Part of a small language model's weights: a variant of Muon for these matrices, 148M tokens.
MLP neurons of a small language model. Each row is named by its layer, matrix (gate and up: input weights; down: output weights) and neuron, and shows model dimensions 0-159. Each number is 128 + 24 x the weight over its row's rms, rounded and kept within 0 to 255. Numbers have three digits each. A neuron's up and down rows have the sign that makes its largest values positive.
After each neuron's rows, "fires on" lists the tokens most often at its 100 highest values on Wikipedia text that the model never trained on.

L9.gate438:142124102143171105142085109102124137112117164094121131128137128142126103133133153132131122111147089144112141132149153155089160131125141121152077089165111119134102159096133178130135145108109128150153141093163155103094159105112133122163081133138134122122123067107173125127097142100105106140118131125119130155114074129133114092145113126121104105112152096116131108163113116141153116152123116135115081124117156128075070135134103174076075080104131135164115124146127107108149123106145175
L9.up438:105125134096124114169134103144145098139139131171111152106151122116119104110175155103151128116123160129119141132133131100093131132130145177121090129137140131124121147129126113127158162160178085062126112146118153132171152114131113113100127150129089144114132135108133148080095136119114117146170132128154124128170091139135135125106103113157098096106128099149147066126130132100183118150117081088133124148113098098118127116150061150182143126113164131143114127139103122102192154121143130
L9.down438:184140140117092127099116123124110162092136098099095078145091112177131094122137124134158173167150151153086175158111111142113143129131094156125113150094161133121107154103118145156185170143153127130143114133122124146114136117093096141138102139128153139100135130146145098121127167132137140118134134104134124148144131114139136151128111102112128088111080053163098109144131114133143082144125101130167113112133118128114088140122151087166087125137100111092118139140156103101091124102112098
fires on: "%", " km", "i", "z", "h", "m"

L9.gate164:117116107161120138108189100139154171151136097131116132128121075106147141143172128156144138141109123057174141117120115118127174146109116117119146109141098153141119152157125135103128116140073131113106178140096162101135139139133129126141131150096054127134086080118092188140110105115066167105170160130130152137141130126161120127114176121134153117104121124117126107144116152119117124138129157124125139149128123142125113118126159107084127148154087131130142123138120097119114157171093125
L9.up164:101121126119121113093115165160162063096140073081129072102137127121143107143148131129122111163133110175109144126129137091123094119149140108136091154168165097126079121118130146135155134112105107093149153115139136104119152127136116098099152134141156137150120094139119163144101117156101128135131162139130142092111159093121146155148149117144123125085084116142133128116084109112113107145126090113144096067085163088146128134091120148088128143143131130093117152117122129160169132123107163
L9.down164:096142150143105156142116119124125142135083174172083162122118114120126132141101172085149129143129124101153140112138123119093171164114096128121122112122168117139122130136135139100104068130174126147128145132079095141145105102090127117158158106123137112069138137151128116133145145111100170141124088093120124161126107143121095108140133146104133148156140081088122141154106115149141140121128164095092124157112120100116118130145134131115145146073127102137170174087129102062129111107116161
fires on: "1", " the", " a", " A", " F", "s"

L7.gate121:118144128128120132165117138112139154121104145127136127153096107148138103131184095145168120154109152136124146099129177090159121146142137056149116116147137130133088071121137159144173085138101162139074118139143118121142114137140116161101125124102121158175112102114126125137131117155121144108142073141153140104102171140147114102164152134140150116136133130127138166131118137137157117136100150106142118104158130155160108128065158122189140113118117121110168167117149129119127159117125060
L7.up121:112070109153109083106158177142086084116115110133123116124135090129131124091152055127125168160127134095124129144140095126133096134135156144145122152182171134114157129145118132115111124161110131124128134120087115120143110142140119146090141141146160128167157109150135140149162122155133125131112118110078120092114132140148142122097147138118161130167142094149100101108115077109125143143156174134220143130123109140151124140103106115122111167116137114109135156132164111133119095148097113
L7.down121:126126121139179103138151134117163111126088148111101154125157084127144144151124166119128131128145143139118090109129104159125076113099126126146117112128118088078144102128164129123119126105142149122117123109152109129143081077156138127099141128170109103085104172124113098091143131109155148124128111125118116133109115133124183150153105125117172106112124086116116087130149138110157158167107107124116101145096143081157106109165119059052106121152105134148123121144134104101103137106136101
fires on: " known", "ed", "ated", "ted", "ized", "ful"

L8.gate10:141153108110148162110083157158129100167130125116115131095128089098150111160128130111095128118131153119117143129091151142144099130167146139115130110140146174147147170148140150161109122086174129150108151179136111129133126107133089150092120142111115126122135147121134124155124134142122168093119160155104204146129090125139114153157134150089104078148127123083089142113120110125137116140101161077132113098120147169116103105155124108157127161133130139088118114109147150058134100101110133
L8.up10:123133141151164094119170115121122161163077145120162080102130085155143109152129134106101100089082104143095082112110122124108102115140091129102152099106132151121120113156139128081146090153177086149078157183117142155148142137118157123162120176108130125147125107104128135110116104145127135140125126166136106101108091132143127140149135146165146113120109128127119122114158131107133096139159143159118165115108136162092124129160149094137136154099140151137151173087168163130146133166122136
L8.down10:150095135101136136123086107145119123147145114133091155131087129102116142099112165126139122128099144103161132145107109079103131121167136109086159122131076105129072140123130122118129108114121090105137130114113117128147127133109117147153074148093086107137083141129113203147114128118133098109079124149133128111152132117107108154147134126177121134102153144117175128129109104134116166118175122142147133130147133089120141130110096061177149147085103122118121159124152099177087139135133110
fires on: "at", "u", "on", "re", "er", "g"

L9.gate281:144126129130133126133146102127117086086094131111194146104149135126110108134132143096095087154135148130130146127108133132125143130125103088118123115136094129189120112125101140112156170094139151066135132142104107119137150150111135082094128181158170098165118107125116120140118121129131151152143112137134150090170126139176103123122102121135137088130110159142109142126104135113140129146140115107103134184143129129161125094111094146156133117121165118109072161081141123099102162085186106
L9.up281:092157139146189138135164099119146091126085160087110135127140154097168096114132121131116112142129125136084154128145175121153168112111118128137113160148094115141142151141153119129104135169143112157128173109114130178147055115115112119132155169154162099126121136129138140109100123127103181150125122106116121146123117112083134150109146115114103175106126140134135152127082133125169150118114129134109133102112114155109108094094105143153105125168136119085113149146101120127056107110121106
L9.down281:146123145125144138096117089126160134127160188110140112128148156084156153175136118096121148150154074138135149163105111144101147101098128144146136149155140127129105130098123134162193172102146136160162109101113165177178090110126073177116137121124109107169133190151130137096133120143113111108128130136116144107109144120139106160109109132079143184129139119136094157143128109145168139112115103156147129154134122128156137150118117148126097117140130145137111138116125145136081152141158134
fires on: " ab", "ird", "th", " first"

L3.gate371:113084123123116137113103144102124106129128122124095158094121112125145116116127151152101150134135124100115134150113143100109149154113168148124124120123093136154135115174107155122113138104079133056132141159110113103116141141133116141161111124119079161157149121118107110135140133128135097075082128109139137094133171125091126128084115164088078084108133135123133109146082153145139112082098131115143176125123137156089152076104077125115137141172136080084100089111133131130132148125132108
L3.up371:114111148108178089137125120133151122089158078145137119120110129141119160160139129086119173148069136141147148135141134089140121130187131116130139095121144113099097108100106112149170141117055130097133092102133122180116153137149126144160120173095094165125141113105191110138113104149106131157126103144168137122112114106095124174086121135151146162143121147143144114130087135117128135162123123131127137125107131123078112185140136115096127098121139141133127169123115099125143105136119147
L3.down371:153089108198126121127108149165135206132123084123108137111134099103147120123140134107168121116142099146132151105144130161148134081138119144120145112138126112112103129117107100129131185156092125164119078131106134143127163125172140124160108158150111104130160129140132118159122110161098141140136147133089145122106154146077120132130118113121129121104144135120154147177116117082153121140092092114093120110137131138106081153105131129129107091133152079122106129139142130087133093091067147
fires on: "S", "ial", "ital", "iet", "ction", "il"

L8.gate223:127095113113120129100184137136160106130126119085123112112132131104120117156148114160117131111079099154131145115133098142126130136146121115086147110117161113132120136108137090129160105123121142092157112137109085066122117106116153073144100147105101138116129151135116168120088151151110133176106170118103123126155171111160157122106143096129121117088143124189100146107153128135091088088103110129087117187115120152153100138112137115133129103068106138100177123130135102131150107099127122
L8.up223:140092159123144104119107103144201099096096129131153136078118105114154103136154100120115082208123107141146144050129148136132144120120119129097120130123192140115140113134110104117141085120139139147124095137118147099121138125146103113107138145156092113116133123102107148170066156120146118100139126130118173143137140132137127100105147112134150127134162121138126128055146121142156124142120140126135134115112180144096131152079134168130127126139106128093121124139137166118139085159140125
L8.down223:114149131138110151115146138113143140124100155106111125125094139130101150152101152125150169176175115122088134137101167152115162121125111164104100116139165110150110153124112116138106078164141138093120111166125137107094139116162141166157159128094117135101176141096146132100108171123173150128142112141132091136116112143128149132115137104131099090126145136129051170152131167139135136079091124151115110120140085160130075157152128111135138119131136108097136132123101167131155110162100165
fires on: " the", " a", "al", " same", "ri"

L5.gate236:133124078143141146135153125145088126139149145116076130142130131111141114124150128099137134162122151120099084139095160142129115137122132139165138163172188126161167122113107131107133109091131133143136139120109183106158158109141126126121107084132160137133150119118137113116171069161076100122136154139124149162160153109141133138138146098185074157113159129114177122091153122164124134087124097145128111130125120178172128157125097133096112114101142117162118102123111139122141132101171129
L5.up236:118144126138110132117147114154092110132127107155139127093115158111103158108140168110155166089147154147130109109145096118082165084136138149104143129136113157108135160096136152143100132181157166165115089157121122150114142113109098127100134155109147156148113121085113126141104111142130109140138137125118097164126104150133162127159145132177161171159119109194103099078104134121128112071117124119160108136145098118096147096151160140110113151112176099082108130140134116109144150102114152
L5.down236:100107173176173139143096129151135147120130131119131116092131105103149139165157150145097123121161135125144133110147127121134101119086127103115135153121161116148138110154094149112111108107075137117160145138139102088110133163144143091138165109131127100161109088105130144109104087143127135162133109115177101166105121139135117144086084110118119097163147097140169101101155133097140170146120108127144125128111109159098079134118138139062135184116104132165127094134147123125156094148090135
fires on: " or", " and", " of", ",", " &"

L7.gate108:131120105123110087116098123106130120091117103138140153077167137131145125127140147088106162089157092091152106158146154120111140132111129094157141112151121154107128156117144121132153156144136108115138089137108132093114108073137131105111131123126139155163135087154140165139127081116122117107125126104134150145111133159115116138161144094090150100178120158127148127177100132079122118146129135129164092097105108134144105056127121102159166138131104106104104162133143145145190168101162132
L7.up108:110152135172176102130135152135134102146170134083126134099104103128134105113131135096123169118135161124123122146156168157114137130099149145143114097153091142105101122122113138106159183105117140131088130100130103123175173146142085123129134166173108157162135158165150140121079107144115161116139126152077159138121164161112138098134104110112132155111099137116138132137125123129150162128146102182075117082144131145135167119128105145146129113124167109109113163112087125164121097113152134
L7.down108:121111074092134124117127162174104139108107121169114108155154106130132136072101140095101147090145137107098116121124146161090139114162104131145130159131149147124130147155105134145128132173134159129096144131123148114151115062122132172131129115159121116149074125092125096152144119157140095145125152114108166143110161086077176135149146100085124139145110127143133145160132121130130163150160090139131118100099099119124130098124088126168117163113132115129130153132142099139113148179079103
fires on: " first", "st", "ird", "th", "s", "t"

L7.gate195:158142107125131130149032149100125111098161139123107160113126131122121135100119166103119155150078099071157118123151105121094139141151087108133120071174136153114117164109124157116150101098129099163099143153158115111158149115131107128151121155123174176137114158143138126118124155140121136104152122169124166112116116109130112126128112095150104167164114103095101142121140109119101167127111098124138127101107129132113097120135158174120094105126106158130114146129142178129159100142143121
L7.up195:111133116124161128109107178153107127124127124154132122179120134104122102131159144154088118117155087109089120089125129128088134099117112163168109114144113100117164170146132131090117127110153154169096142133093091104126111162135146135192136113170149116160123147092181113132121127121143128147104144133135084136122120109118086143128162081176103090116126119115116143095137152125118106136130099129140107139137135141137112141150153130161108142099156155155122103097150088081068095158132153
L7.down195:154066119134117111164150119131142179126079127144123109142164100157124120148114123067136076182124118114122100143153114114119147133115147122134154124116117120129136173125110130151101130127108121133177140135129168103095148142109137110170102139112132128141111131125097137108173164147106119176095128149125129127135147075111135102147126115104149113117124119067118078121151094123098126123140096099115108146130144115114114119075149124054078142119098123152118141091120158141114135100114091
fires on: "g", "in", "at", "ed"

L8.gate97:121147138140104092110142103145141112157083142130110095143104073151115101112123133135136116121114131139180117121141137127149091129127147092120136128150161134146118086122143099110104094120093152157129089130107131190089142108131121129148155164120112107152099144111120164114135124112169114108095107113146148130162152183152111096110129097119115121156152152123143062150155119181119155122122142098141117151118118128079171145119131085141088138108121105129127149115140138167078149133113062
L8.up97:155142157129136116107140152134113114129091087140132124143119095164138161134139097156136101118096116122124085159122139112096135150113167133163129126120115093129171106152134153134114142102104116129106113129116111135116164145117115139107115116143102156108095123091111180119144163127155082117119181113148127155148118086143114109141113128149185164143115116130116114162155136152119141199110094145178096079089095151097104148112127103090130180113171117115162165135130107141116097129103113
L8.down97:124172144120173146120150079129128130150170107150114143151122171137140144126125169102108141122125214152153145098181111154115117089114127140119094110132178081137169075131159113121123137185145138149148140134120131121126114106113132123164114126118170129117132167110182111111101125158160141169113133097134103155159099166083129110134095106130132077141092107152131130130132129152120147084132147102134136128123132117122112115121115139117123099134100105071127108097127122148115148140138139
fires on: "ed", "ated", "ived", " known", "ft"

L7.gate411:148110119140139136145163151161114099149096119104120118111153087128142084071122098114117111082109143163127137113133144120105151116124120078155133106143143104161128155107133133141128120057164107125132093156090152117121188094137157122173144143138133125163144123113121132101123160083142146174144137158097139150114107134085140095115152111185140144130154130101198126111128143124139129109137124174161147110108169096142124081115121137110103123122125122130131105128148149140171160116139122
L7.up411:163142170118161087159133155158136123139134174145132151110103126116145116118071141157134076124112135135159154087139165132108106160142104117105135128116109130141140164137145109111127113133114165129101109125171130117107174133100116113117108178148107152143099118081101160174118122169134101155156120133155142117119144164123134142137098168168127120151133143161110128151144145115185175088186140147166138094114130135102118127126128167125163097141142107137093115107154121164146130107152145
L7.down411:157110102123158175109164100145138172130106126135136116160109122143115125151147166126147107081138156151119132183112098145163146156159143170111130107129145116076163096108117151153121106103154150168153124125126135101146134134108135141091140116085178080107102150147107102119109103121136123114112098124124150167155136102119167116142097148108144109142125115102139150132159159166103135162130109101120114146134120111139102156198098131143125104172139174101141148115095080132137138137149104
fires on: ",", " number", "al", "od", " series", " of"